{
  "norm_place": "pre",
  "attn_scale": 0.146,
  "beta1": 0.95,
  "schedule": "cos"
}
MLP neurons of a small language model. Each row is named by its layer, matrix (up: input weights) and neuron, and shows model dimensions 256-383. Each number is 200 + 30 x the weight over its row's rms, rounded and kept within 0 to 999.
After each neuron's rows, "fires after" lists the tokens most often just before its 100 highest values on Wikipedia text that the model never trained on.

L3.up710,214,212,184,224,221,179,223,185,144,189,258,185,281,151,152,202,200,201,173,219,230,211,206,215,175,177,220,170,206,198,225,203,215,142,156,190,172,170,250,199,244,226,172,196,207,174,178,185,194,257,203,227,229,208,195,153,197,260,216,263,188,157,242,239,245,217,191,190,180,138,177,234,229,192,200,156,203,190,208,256,147,175,233,187,220,156,181,186,194,182,229,176,177,189,149,160,205,178,218,163,233,214,192,238,201,214,193,242,181,211,192,143,271,217,230,220,210,204,216,223,194,234,234,176,231,200,154,200
fires after: " Al", "Al", " al", "-", " anti", " C"

L3.up1905,261,184,216,197,190,197,171,190,219,218,167,220,157,197,204,162,210,176,178,261,181,182,218,168,181,178,150,214,231,226,223,173,227,234,173,215,143,197,172,207,244,197,142,239,217,260,207,215,127,219,193,199,174,152,182,164,193,224,169,226,173,198,197,174,200,190,263,137,172,188,231,131,218,197,179,186,139,191,238,251,197,242,176,215,238,215,218,211,190,222,163,239,153,184,256,194,210,241,216,218,218,177,233,253,190,226,145,240,184,260,173,206,235,201,210,197,215,160,209,201,224,205,255,178,232,219,151,201
fires after: "-", " un"

L3.up1673,182,209,197,139,200,180,236,142,241,205,165,210,214,179,195,190,248,226,237,238,228,199,213,171,238,213,152,220,193,254,213,213,225,153,205,204,229,203,211,181,151,137,150,272,166,212,205,206,207,208,202,158,203,192,182,146,166,188,215,197,227,218,187,220,284,262,239,206,213,190,269,231,212,251,208,217,196,174,257,205,168,184,217,162,203,205,190,165,187,228,196,196,199,154,162,209,137,231,176,200,247,154,262,219,197,211,228,174,221,210,131,210,265,181,208,219,184,202,209,162,174,207,169,134,155,261,178,203
fires after: "-", "=", "|", " M", "G"

L3.up1680,246,224,207,212,205,169,275,237,161,171,214,229,272,207,174,184,181,218,151,205,245,193,195,194,176,153,168,198,179,211,237,199,170,255,188,206,247,211,195,265,195,224,203,190,244,169,221,150,234,225,161,211,169,199,201,204,199,174,195,220,206,192,227,146,188,172,128,217,156,151,216,191,304,180,185,146,162,139,207,230,153,197,260,225,245,227,200,252,160,210,224,210,193,152,175,196,238,193,211,197,216,213,236,229,177,181,194,225,207,212,220,235,236,180,183,223,198,254,166,207,182,246,258,195,226,226,184,203
fires after: "-", " Al", " al"

L9.up925,224,196,191,220,180,162,231,146,208,129,227,241,217,227,162,165,222,142,204,233,244,249,200,223,250,207,225,216,249,210,131,185,210,178,191,192,161,194,203,138,165,188,164,227,206,205,141,249,202,123,187,213,226,148,214,200,185,178,193,172,202,155,145,179,188,153,209,189,204,154,252,152,241,205,194,153,182,169,239,202,168,178,205,166,225,177,223,176,192,210,256,217,218,264,145,248,219,197,211,225,222,224,202,223,240,273,234,189,189,186,144,166,155,236,190,229,199,187,193,173,221,178,167,197,205,205,183,174
fires after: " (", " in", ".", " the", ","

L3.up118,181,211,213,175,218,269,199,132,236,191,186,216,193,189,201,191,228,182,180,182,192,214,188,193,165,229,195,192,177,157,210,210,171,195,172,180,219,138,209,206,180,248,164,209,174,223,213,157,211,186,186,195,199,242,193,185,191,252,138,214,181,202,246,196,206,198,177,176,230,213,208,172,184,219,170,187,145,189,211,199,176,218,229,238,148,216,205,202,208,221,208,229,193,187,194,175,197,194,190,255,160,216,202,212,176,187,159,194,248,281,169,193,236,235,187,174,212,211,225,205,208,210,171,192,146,196,188,206
fires after: "-", " \"", " (", " with", "/"

L3.up1198,181,265,190,197,145,188,191,222,202,193,156,188,259,167,228,234,200,199,183,195,190,222,235,232,245,203,193,180,179,229,271,222,193,198,195,174,183,158,226,136,174,248,223,208,226,186,180,232,240,204,180,183,220,154,128,239,202,200,179,195,234,239,240,198,234,223,230,206,220,214,205,174,239,227,197,220,210,224,224,173,129,167,265,209,276,193,160,173,200,224,273,226,231,207,225,174,163,181,230,201,202,189,152,183,211,223,235,194,217,269,194,165,222,241,132,188,197,173,228,161,131,186,205,228,135,220,220,220
fires after: " =", ":", "=", ",", " |"

L3.up1923,216,212,174,161,139,163,242,200,237,210,196,231,223,202,195,160,212,169,196,228,274,212,178,185,245,212,169,215,237,180,228,175,190,180,201,163,200,134,165,199,152,233,183,193,217,193,188,235,234,207,197,248,259,194,149,213,216,190,165,252,209,219,219,197,200,130,193,166,174,204,188,215,220,213,160,205,172,174,273,169,199,220,184,208,236,205,199,220,188,228,252,264,182,159,239,207,158,174,197,246,154,201,169,179,179,196,199,236,252,226,149,188,212,193,205,212,191,174,187,203,197,180,225,173,133,169,136,232
fires after: " |", "|", "-", ";"

L3.up1102,186,247,163,190,172,161,238,123,195,184,135,222,266,226,213,191,221,248,178,195,279,186,174,166,259,184,160,185,174,205,245,168,188,191,169,180,168,226,210,231,151,229,204,224,167,214,193,200,197,233,173,185,173,221,202,212,245,220,177,213,208,238,181,203,240,224,195,210,147,214,222,221,287,204,188,187,146,232,199,240,194,201,177,211,231,205,185,156,205,272,209,228,203,185,254,189,223,221,170,193,175,188,215,228,205,232,163,222,173,136,168,203,179,220,243,225,218,214,224,182,187,181,177,124,164,274,194,175
fires after: " |", ";"

L3.up370,169,229,221,168,239,205,213,129,178,167,214,168,144,194,155,176,287,230,221,288,183,188,218,211,173,208,160,212,206,219,197,173,218,186,186,185,159,177,241,175,209,208,173,217,181,176,220,214,218,253,174,170,146,205,139,216,215,190,230,202,233,236,202,185,244,173,213,174,203,290,146,187,245,208,203,235,169,171,235,179,211,228,175,217,179,213,193,184,190,219,212,189,213,172,161,214,188,211,215,236,230,208,213,248,164,173,188,207,194,291,118,183,224,197,218,181,179,150,213,156,183,212,185,170,256,176,156,207
fires after: "-", " (", " \"", "'"

L3.up1720,167,203,151,188,215,200,261,215,158,250,206,226,190,194,217,236,236,228,161,271,252,227,215,220,157,212,107,223,239,209,234,178,204,187,170,234,281,105,247,224,218,201,187,199,203,181,223,210,180,156,154,165,203,161,198,162,220,207,168,218,186,133,235,181,232,244,224,181,208,231,97,236,228,126,190,168,127,155,244,188,147,212,240,183,178,190,208,158,192,202,213,199,167,202,160,168,203,191,205,216,236,207,202,210,206,202,183,211,197,236,200,163,170,223,175,219,168,249,204,211,199,283,271,251,208,195,228,192
fires after: " Ne", " Al", " non", " anti", " Pro", "Pro"

L3.up1096,187,216,153,170,218,159,239,192,161,199,205,176,203,190,201,155,195,220,167,237,248,254,217,222,199,185,133,223,202,186,168,193,142,212,217,205,204,165,238,150,206,193,217,227,213,144,167,180,216,203,141,232,266,167,216,205,207,184,205,221,191,186,221,183,214,208,177,208,253,254,230,209,215,226,180,175,155,197,221,226,126,181,177,220,175,204,199,129,209,274,244,198,207,172,190,219,207,202,158,190,202,174,212,201,197,290,239,223,169,205,157,153,193,228,221,230,243,168,227,185,135,190,236,228,259,204,228,183
fires after: "=", " int", " imm"

L3.up1853,167,214,203,240,204,220,218,183,195,186,212,185,205,193,173,194,237,219,163,178,219,214,228,223,193,184,169,195,226,164,227,165,145,222,166,142,165,150,202,148,180,192,215,182,173,214,161,255,208,234,198,190,234,185,220,202,201,210,207,221,257,198,161,232,228,258,227,253,231,237,249,180,240,217,231,209,203,179,180,150,207,179,227,181,196,177,152,176,212,183,205,200,209,115,247,218,209,183,200,174,237,203,168,227,208,265,232,220,228,250,192,190,194,319,166,233,198,207,200,170,182,232,244,212,270,189,221,228
fires after: "=", "P"

L3.up981,180,226,180,153,177,144,181,179,216,213,174,162,151,179,231,173,209,214,194,239,236,250,213,195,248,202,163,208,192,161,208,225,221,191,229,139,215,193,190,293,122,221,166,203,176,193,218,234,237,187,207,190,264,218,203,200,214,211,200,232,213,197,207,217,210,198,211,257,153,190,211,177,297,183,216,211,223,231,219,203,197,188,240,238,241,219,178,215,214,262,210,278,185,212,234,188,196,208,219,242,217,178,167,207,211,183,221,220,227,226,134,144,177,218,213,200,216,206,239,186,156,209,188,204,168,168,247,163
fires after: " |", " 1", " 0"

L9.up405,193,229,168,198,228,187,166,205,225,186,188,184,203,208,216,185,200,199,197,144,146,235,182,220,254,196,240,189,281,176,222,263,198,215,169,198,173,181,178,244,207,207,261,187,228,130,184,211,192,154,195,168,181,195,167,256,211,223,294,205,221,149,175,160,215,211,189,255,230,195,217,160,204,230,118,152,208,193,188,245,215,211,205,187,219,203,249,166,179,170,236,244,183,183,191,226,211,192,218,173,214,228,211,259,161,200,179,191,229,199,210,125,230,248,172,166,199,173,184,221,199,180,227,224,197,168,172,194
fires after: ".", "="

L3.up701,134,252,197,195,177,210,233,177,163,184,186,191,233,244,141,176,219,175,205,226,202,180,175,248,195,197,236,233,228,146,241,184,210,186,215,232,202,194,222,189,193,263,185,186,203,205,125,224,206,174,196,181,170,192,201,199,174,275,215,208,255,174,189,145,226,173,235,193,254,222,197,223,206,243,190,166,213,195,202,188,148,164,185,214,190,195,169,192,178,204,247,211,162,178,161,232,158,173,180,194,191,203,205,242,155,250,225,208,204,227,198,198,214,182,194,194,177,168,180,201,228,221,233,204,168,188,154,197
fires after: "-", ".", " (", " \"", " ", " G"

L3.up1279,200,250,149,162,199,208,166,140,216,211,187,183,188,217,111,195,214,151,151,198,232,228,210,184,197,157,231,200,201,124,247,200,184,110,210,236,180,230,211,208,235,178,141,247,185,189,133,222,238,224,207,204,202,175,154,217,195,245,173,192,199,187,203,172,189,110,181,256,235,207,177,178,198,244,182,175,202,199,200,199,187,195,216,200,217,170,168,204,172,203,222,222,141,203,173,208,214,210,229,173,193,190,164,205,171,184,192,197,188,204,230,156,229,184,183,190,190,166,142,224,184,189,162,201,156,186,171,220
fires after: "."

L3.up1996,250,226,194,198,172,142,173,220,187,149,195,219,192,170,121,170,232,189,187,187,161,185,218,214,180,174,208,201,178,200,205,199,203,149,227,208,183,145,210,172,209,203,190,188,201,222,121,207,294,208,157,228,212,193,236,181,242,201,211,223,191,204,219,197,255,227,252,160,228,156,219,140,219,197,218,227,174,152,227,207,170,149,211,222,207,171,212,166,218,161,219,243,173,165,178,236,194,166,194,244,228,209,163,298,194,194,197,247,181,216,237,215,212,190,228,164,204,165,206,229,184,214,199,189,201,195,248,200
fires after: "R", " Li", " Mor", "Me", "Or", " R"

L3.up1225,218,183,200,207,184,145,232,158,182,160,180,210,233,236,214,179,208,204,180,215,221,177,152,165,231,208,173,195,167,150,262,241,193,214,228,195,228,219,203,167,184,211,206,213,209,202,210,172,210,180,208,250,172,175,203,200,206,199,229,209,204,215,197,206,159,267,185,193,231,251,232,164,207,166,181,190,155,223,261,196,214,222,193,217,190,167,190,227,235,232,201,188,209,188,169,221,174,185,173,182,188,164,177,208,224,224,194,176,223,228,169,134,212,236,178,213,248,177,181,171,179,192,231,174,196,218,145,210
fires after: " |", "|", "  "

L3.up449,187,220,179,213,210,172,268,176,215,190,195,157,216,199,215,231,184,180,210,205,237,170,205,231,267,192,263,163,252,186,262,196,181,127,223,244,122,187,240,176,182,233,189,197,190,204,208,293,250,257,216,167,163,150,204,219,214,242,183,220,217,226,157,190,186,168,230,216,204,192,188,178,245,153,186,191,184,226,215,197,144,214,201,227,187,183,193,190,199,219,205,248,254,192,144,188,170,209,215,229,190,166,190,213,243,201,186,224,186,203,171,188,228,232,214,227,253,165,176,194,149,217,166,186,179,171,231,231
fires after: ",", " that"

L9.up1601,193,259,175,140,202,153,182,200,188,182,224,141,213,196,150,161,221,170,198,202,203,191,171,220,214,194,228,161,225,156,217,213,251,219,217,213,168,217,146,249,184,208,204,193,262,189,179,194,207,155,168,209,175,128,154,190,224,262,189,223,273,238,183,217,150,252,198,198,183,166,181,176,257,165,177,218,141,226,186,273,219,252,173,204,224,180,208,187,222,251,221,209,195,141,216,188,220,192,183,221,157,214,241,224,239,184,138,185,269,227,165,201,245,251,190,177,271,167,233,195,200,165,177,170,187,201,156,191
fires after: " |", ";", "\n", "|", "-"

L3.up26,176,238,174,216,215,206,192,182,204,154,193,173,199,182,214,179,234,219,173,214,239,210,187,179,231,201,199,171,161,178,201,245,191,193,209,225,214,168,168,223,178,193,221,225,230,181,198,223,183,190,268,174,201,145,173,217,197,229,237,222,188,191,231,228,197,205,224,242,271,209,258,144,260,212,177,197,212,208,183,193,152,196,250,217,249,217,158,190,177,250,184,182,136,193,200,221,212,154,192,207,253,203,133,215,215,225,229,181,260,200,146,162,182,207,254,209,234,202,177,193,159,241,164,210,259,260,259,191
fires after: "=", " |"

L3.up2037,176,206,185,198,227,180,264,184,237,165,218,264,249,214,188,234,211,218,197,234,214,244,177,236,241,158,218,208,218,136,235,228,201,192,245,261,206,225,204,174,200,174,200,265,249,172,165,163,199,145,201,183,233,235,215,220,170,179,196,184,185,220,134,158,178,180,247,168,186,232,202,222,199,221,189,231,193,200,225,212,152,182,169,212,223,170,173,222,210,261,204,210,168,159,214,213,176,197,232,181,231,231,167,203,226,254,246,217,235,163,183,204,223,209,209,192,235,183,214,183,181,222,175,204,203,206,212,218
fires after: "–", "-", "=", "\n\n", " Art"

L3.up804,234,237,202,185,149,179,269,183,130,183,215,179,208,179,145,186,223,204,151,178,254,215,193,211,215,184,209,194,182,229,165,210,209,203,174,204,149,178,194,230,173,208,168,246,218,190,223,192,193,205,178,242,227,193,208,195,226,222,196,231,279,163,211,229,234,197,206,209,212,249,236,200,205,212,193,122,124,141,227,213,215,195,210,178,251,220,212,179,232,230,235,205,165,210,229,211,226,183,224,202,231,216,207,194,155,225,248,225,182,227,131,237,178,186,210,254,274,206,194,207,169,237,242,181,163,213,210,194
fires after: " Al", " non", " al", "Al", " Ab", " un"

L3.up1635,204,232,166,206,104,179,257,196,215,228,161,180,202,175,200,215,181,219,210,182,264,218,197,221,209,231,158,182,236,221,232,184,223,219,212,155,197,220,178,209,181,179,175,178,205,197,220,221,226,224,221,191,241,164,202,237,244,174,167,177,193,162,165,231,200,192,231,203,230,203,199,190,268,204,220,142,203,233,240,204,218,209,184,167,171,192,228,180,230,240,159,261,202,228,212,175,210,228,234,173,185,245,182,220,223,181,158,220,277,175,156,184,218,204,185,214,215,232,227,187,176,195,170,179,205,230,184,189
fires after: " |", " Ni", "|", " Republican"

L3.up1713,177,260,203,202,205,189,176,178,226,211,169,161,254,223,190,185,249,193,245,142,211,203,177,193,251,213,216,241,174,159,202,188,180,173,161,189,206,177,177,168,174,181,163,200,185,164,185,237,209,182,208,204,246,160,179,218,230,196,183,241,206,227,201,209,223,203,171,238,195,197,216,212,234,254,207,228,200,158,191,221,186,181,253,208,196,249,141,237,220,228,258,270,178,168,181,235,202,159,180,245,204,194,226,191,217,236,231,176,245,214,183,185,196,189,202,177,196,187,234,174,219,241,224,226,206,220,238,199
fires after: "=", "\n", "\n\n", "|", ","

L9.up742,167,183,173,227,224,240,278,176,235,188,156,200,265,184,169,201,181,248,150,202,181,209,215,185,256,160,230,174,254,178,167,197,259,205,210,231,207,165,203,258,193,234,191,231,171,177,162,208,184,152,243,177,173,156,158,203,242,164,223,182,208,210,175,168,243,165,175,236,246,216,200,182,186,184,97,174,219,175,178,192,203,194,213,210,239,179,203,153,210,178,209,216,180,221,186,293,220,166,190,207,220,243,155,202,190,184,225,213,221,198,194,186,223,178,223,153,267,212,205,196,177,192,228,201,196,178,209,220
fires after: "=", ".", " College"

L3.up1436,175,205,194,156,176,193,279,194,219,176,186,193,226,149,195,222,196,194,202,224,223,215,189,182,219,192,268,186,162,178,220,201,174,182,172,248,145,195,210,195,222,229,196,209,174,189,215,199,267,225,202,224,211,233,142,202,210,209,208,251,237,179,194,216,176,171,247,244,208,166,203,186,231,225,206,228,174,215,216,241,157,210,206,175,181,236,242,200,217,228,184,221,215,140,230,187,186,202,198,183,235,228,192,227,301,224,197,216,187,242,168,138,221,255,202,185,221,230,184,194,201,212,238,237,185,217,248,197
fires after: ",", " as", " As"

L9.up1699,183,210,207,216,193,164,262,180,150,186,156,173,223,174,165,188,209,199,178,183,220,190,250,228,180,167,241,245,220,231,193,207,139,144,184,213,216,188,170,184,207,199,199,173,173,241,209,162,226,212,199,159,232,215,221,242,193,209,149,254,201,198,221,209,197,262,242,216,220,201,178,215,205,175,170,218,177,172,240,224,235,176,211,231,262,180,185,169,180,169,232,191,188,201,167,210,230,232,214,218,169,206,156,194,216,218,225,185,233,207,196,140,220,224,188,196,225,179,174,209,176,222,146,108,217,246,169,229
fires after: "\n", " of", " Court", " Minister"

L3.up1736,242,229,173,235,193,190,226,218,197,174,164,201,217,169,193,173,237,209,149,230,209,185,235,134,185,199,152,259,202,208,200,254,220,188,203,228,175,224,186,190,189,224,202,249,260,196,223,250,227,221,181,222,210,158,179,167,213,213,206,269,177,166,188,150,241,200,219,154,179,222,243,176,247,175,191,221,166,228,186,239,125,189,207,231,242,225,193,186,216,246,215,195,192,173,185,157,174,155,210,186,205,220,206,281,162,265,195,176,206,186,173,195,209,213,210,178,187,156,194,194,182,217,270,181,173,247,211,177
fires after: "-", " Battle", " late", " the"

L3.up276,263,208,157,219,224,194,229,191,145,184,176,191,155,219,102,187,198,170,159,237,258,174,143,182,188,163,213,201,209,171,217,195,172,180,197,176,192,184,245,208,212,241,163,252,193,163,185,167,176,232,232,221,143,169,89,145,200,216,190,240,190,174,188,218,176,135,210,196,249,152,170,201,196,251,193,153,209,176,207,220,196,184,193,130,184,214,161,255,201,206,229,192,166,199,152,173,191,178,243,221,256,165,179,183,196,176,173,225,199,282,215,190,231,158,153,186,196,160,182,206,164,203,171,179,223,145,160,197
fires after: ".", "-"

L3.up152,176,227,180,230,211,174,246,149,227,220,187,199,197,259,201,211,193,212,219,233,242,166,239,176,225,195,141,145,227,201,247,216,171,160,194,187,267,209,179,242,191,189,195,206,202,215,180,226,216,216,232,211,161,181,169,150,167,223,163,153,193,233,187,180,241,199,186,200,240,253,257,188,220,171,188,207,184,179,266,208,166,222,197,207,141,192,186,185,174,233,216,233,204,195,158,245,215,214,210,201,228,190,181,214,180,210,180,224,192,197,168,181,228,193,251,209,153,194,159,206,223,245,219,148,194,197,155,203
fires after: "-", "|"

L3.up1356,181,225,203,198,172,225,232,188,242,215,151,177,205,214,219,178,196,207,160,238,275,248,172,210,238,220,193,175,254,154,228,179,217,220,184,193,162,170,180,218,170,172,201,258,160,154,193,217,214,211,231,171,188,217,207,179,188,221,218,196,225,212,198,182,171,198,157,247,223,203,227,223,224,250,216,184,182,170,260,234,218,227,251,163,235,179,152,169,207,224,197,253,128,141,161,230,234,184,189,249,195,183,185,234,182,178,194,230,206,248,234,170,245,231,207,157,201,206,215,207,173,196,236,185,141,185,196,165
fires after: " on", " On", " the", " for", " \""

L9.up431,141,264,192,197,184,149,215,183,194,224,192,193,204,207,176,210,220,243,263,198,187,237,199,184,182,174,184,286,175,194,210,204,228,200,191,175,248,157,224,212,199,104,185,202,172,214,203,232,248,147,150,129,198,154,150,252,217,231,204,187,214,191,195,144,215,172,204,188,219,163,202,166,178,148,196,145,186,231,157,168,201,169,209,182,213,154,165,175,200,248,190,277,192,223,173,203,158,127,203,187,225,200,175,175,172,200,188,263,176,186,220,179,229,207,206,195,187,155,218,209,266,216,194,198,181,207,205,298
fires after: "\n", "|", ",", " (", " in", "-"

L3.up279,172,213,193,182,208,207,253,184,176,189,173,197,224,176,230,200,208,269,183,217,214,230,226,188,118,211,202,198,243,126,222,180,210,231,228,190,201,218,184,213,175,202,172,227,139,213,228,240,216,169,199,143,224,215,209,201,197,199,188,213,184,206,227,188,192,224,249,236,205,193,205,205,193,192,196,186,190,252,202,250,196,222,223,200,183,249,150,161,201,178,199,210,184,208,177,209,192,205,195,215,162,186,190,262,161,191,167,186,204,233,186,184,173,230,236,167,202,151,187,173,290,246,193,171,193,194,151,254
fires after: "On", " on", " the", " On", " (", "-"

L3.up1067,225,196,193,188,188,141,155,248,171,136,216,173,237,264,202,232,264,149,226,207,200,162,192,162,251,122,176,211,174,201,224,210,189,152,205,203,195,219,186,157,219,195,211,191,206,230,174,179,199,168,200,207,231,226,187,175,255,210,149,214,221,177,203,235,243,241,266,203,235,186,205,161,265,200,217,169,177,159,244,221,177,258,187,227,225,172,176,251,191,212,234,223,221,226,219,204,185,222,178,189,231,199,230,185,197,190,188,251,237,189,180,201,162,219,230,179,161,151,218,200,209,187,174,206,170,236,196,175
fires after: " Kl", " R", "R", "B", " 6", " fl"

L3.up1580,225,245,216,174,178,192,181,194,209,227,230,219,208,176,204,201,217,193,99,198,179,232,218,195,159,184,153,187,255,213,218,246,149,209,192,210,149,134,234,192,222,256,191,260,231,188,217,216,157,162,178,159,188,176,213,192,215,219,228,196,132,185,178,134,181,188,175,165,184,216,209,201,232,184,178,171,162,165,241,211,178,208,173,225,245,199,197,242,179,201,247,194,204,211,203,191,197,209,247,197,244,225,203,236,238,268,209,183,221,228,152,180,206,213,220,208,190,226,238,240,206,190,208,170,244,160,215,153
fires after: "=", " ne"

L9.up1614,218,226,175,217,201,192,229,153,237,230,208,202,247,172,232,161,233,168,186,164,268,209,201,207,201,261,234,210,232,176,143,191,200,175,208,171,189,201,215,158,154,190,186,229,241,230,211,216,252,182,189,200,196,183,209,242,162,279,220,211,223,193,198,181,187,203,180,216,182,191,192,238,227,220,187,158,144,136,244,231,182,208,185,152,206,221,253,164,231,251,268,187,151,199,208,226,192,208,197,147,173,237,193,204,215,196,99,151,206,174,189,151,197,190,196,193,189,193,158,149,212,208,172,225,182,237,203,194
fires after: " on", ":", "|", " On", " |"

L9.up1380,179,227,267,226,187,247,198,241,237,218,168,248,224,175,286,126,191,195,212,207,209,184,213,190,185,188,202,195,220,278,224,249,156,181,192,208,193,229,164,260,207,200,164,154,213,222,234,163,174,194,215,219,173,185,227,177,181,139,169,196,226,194,229,207,224,218,172,243,191,230,210,176,187,200,186,143,158,205,238,236,262,248,175,236,275,193,213,215,220,235,170,208,201,256,253,204,230,157,144,181,151,162,247,207,175,213,151,207,224,189,197,190,222,243,179,254,244,183,234,230,196,248,220,229,138,191,144,229
fires after: " |", "–", "|", "-"

L3.up527,177,246,191,111,240,201,193,198,220,185,210,280,191,186,178,187,206,176,147,187,194,268,209,201,241,173,187,217,208,191,211,190,156,161,210,214,146,146,199,155,214,189,178,224,176,224,210,214,162,173,182,185,250,193,202,162,231,157,210,196,215,196,192,204,216,205,185,196,230,192,236,151,277,191,158,211,225,241,273,211,156,182,220,183,286,235,183,207,232,186,239,287,144,196,218,208,191,149,273,216,197,212,172,184,227,289,200,200,260,233,157,187,216,178,231,168,212,183,225,187,206,202,145,175,165,193,191,183
fires after: "=", "."

L3.up1891,184,169,239,207,238,186,252,210,185,168,161,167,190,163,158,216,218,144,196,264,193,183,213,189,209,184,187,218,240,237,208,229,213,247,184,174,190,203,214,210,208,152,211,227,186,202,250,209,293,200,182,203,220,223,204,191,190,207,171,190,219,241,212,139,243,206,232,193,239,193,187,164,235,208,216,213,177,186,185,183,195,160,201,161,190,221,184,203,172,184,206,195,174,196,169,203,192,203,199,221,208,214,218,260,232,176,221,147,223,235,182,179,197,234,163,178,220,194,208,194,176,224,244,190,198,191,201,215
fires after: " (", " /", "-", " ", ":"

L3.up822,189,264,186,189,251,164,184,203,200,209,157,146,203,284,159,207,237,213,184,162,224,168,229,135,195,148,188,185,154,258,208,251,182,218,198,208,252,221,136,216,186,134,161,211,198,226,239,194,243,201,300,225,230,174,165,192,214,183,201,180,188,182,162,214,217,229,252,174,253,143,207,148,239,162,208,154,178,203,172,184,147,234,161,248,189,193,206,188,243,200,196,232,178,159,185,189,254,176,225,196,217,191,168,230,202,241,206,180,200,196,146,166,206,179,147,179,224,153,223,189,153,237,145,154,187,229,243,218
fires after: "=", " =", " b", " 1"

L3.up1914,222,207,192,204,199,136,243,196,170,251,146,178,241,168,204,248,178,219,171,196,196,213,221,206,253,211,185,187,242,220,211,199,213,174,171,224,156,191,233,214,174,176,200,171,155,190,158,210,200,247,181,207,240,193,173,198,261,222,197,209,238,199,185,183,190,186,226,234,176,213,178,240,267,226,213,199,212,181,197,136,198,200,220,227,157,192,162,253,225,211,252,225,176,160,191,166,172,204,198,174,139,208,181,223,250,250,197,193,186,214,199,211,244,176,229,173,210,196,214,181,156,220,181,205,166,176,208,197
fires after: ",", ":", ";"

L3.up1038,238,219,203,189,218,195,206,200,166,189,168,203,195,189,219,181,221,194,252,175,242,176,233,219,202,194,172,179,180,223,189,209,170,206,180,190,149,185,249,204,222,216,146,241,165,176,160,233,176,212,246,202,193,203,214,180,206,202,189,202,169,241,176,182,194,228,223,223,191,161,258,164,220,192,199,204,160,190,191,221,183,167,189,218,177,170,187,181,188,256,240,254,174,184,165,210,198,197,195,196,162,180,194,247,207,202,149,177,208,190,170,203,204,166,189,233,191,151,233,203,181,214,168,129,210,198,171,185
fires after: ".", "-", " (", " so", " |"

L9.up701,261,216,130,164,161,170,274,144,153,189,152,205,263,186,246,240,219,200,145,253,288,229,183,179,147,230,215,211,191,182,198,214,216,217,244,180,188,214,184,181,218,171,172,182,217,219,220,220,223,247,158,175,195,209,215,194,270,185,187,187,230,259,225,210,189,214,227,185,202,192,214,218,214,181,183,165,143,221,189,176,192,237,140,169,195,235,206,190,223,177,226,210,202,184,195,219,217,214,207,176,163,183,173,143,246,170,151,239,216,213,153,240,220,230,164,190,215,150,239,146,156,250,220,212,146,213,159,203
fires after: " |", ":"

L3.up1894,222,239,195,237,233,207,256,198,221,191,196,175,200,201,157,197,241,206,231,215,221,227,182,220,139,233,205,236,237,188,240,197,193,194,193,226,251,191,186,221,259,186,140,219,221,166,192,212,223,223,162,216,155,160,183,178,215,236,210,215,209,166,172,196,174,201,221,222,212,178,216,199,254,191,191,196,112,196,240,235,225,203,153,195,259,185,200,213,194,170,225,163,122,201,159,198,207,162,211,179,235,178,191,184,188,234,180,184,228,201,192,214,205,199,185,163,202,189,213,188,176,200,227,213,244,210,192,230
fires after: "-", " Ne", " Qu", " Ant"

L9.up874,239,241,232,165,250,195,194,178,221,221,194,139,225,207,185,195,165,156,233,247,181,157,198,155,233,199,228,203,170,211,210,185,189,153,198,253,206,242,239,198,197,180,199,158,229,207,182,167,211,153,146,182,193,191,195,196,284,171,146,238,239,165,161,158,231,163,185,181,236,219,169,189,193,207,144,188,159,195,196,162,241,174,130,180,206,164,157,159,203,197,174,236,216,219,175,244,241,203,255,159,198,249,215,211,175,181,149,214,236,210,189,203,196,175,216,207,242,188,212,241,128,218,202,221,179,156,238,212
fires after: "=", " ="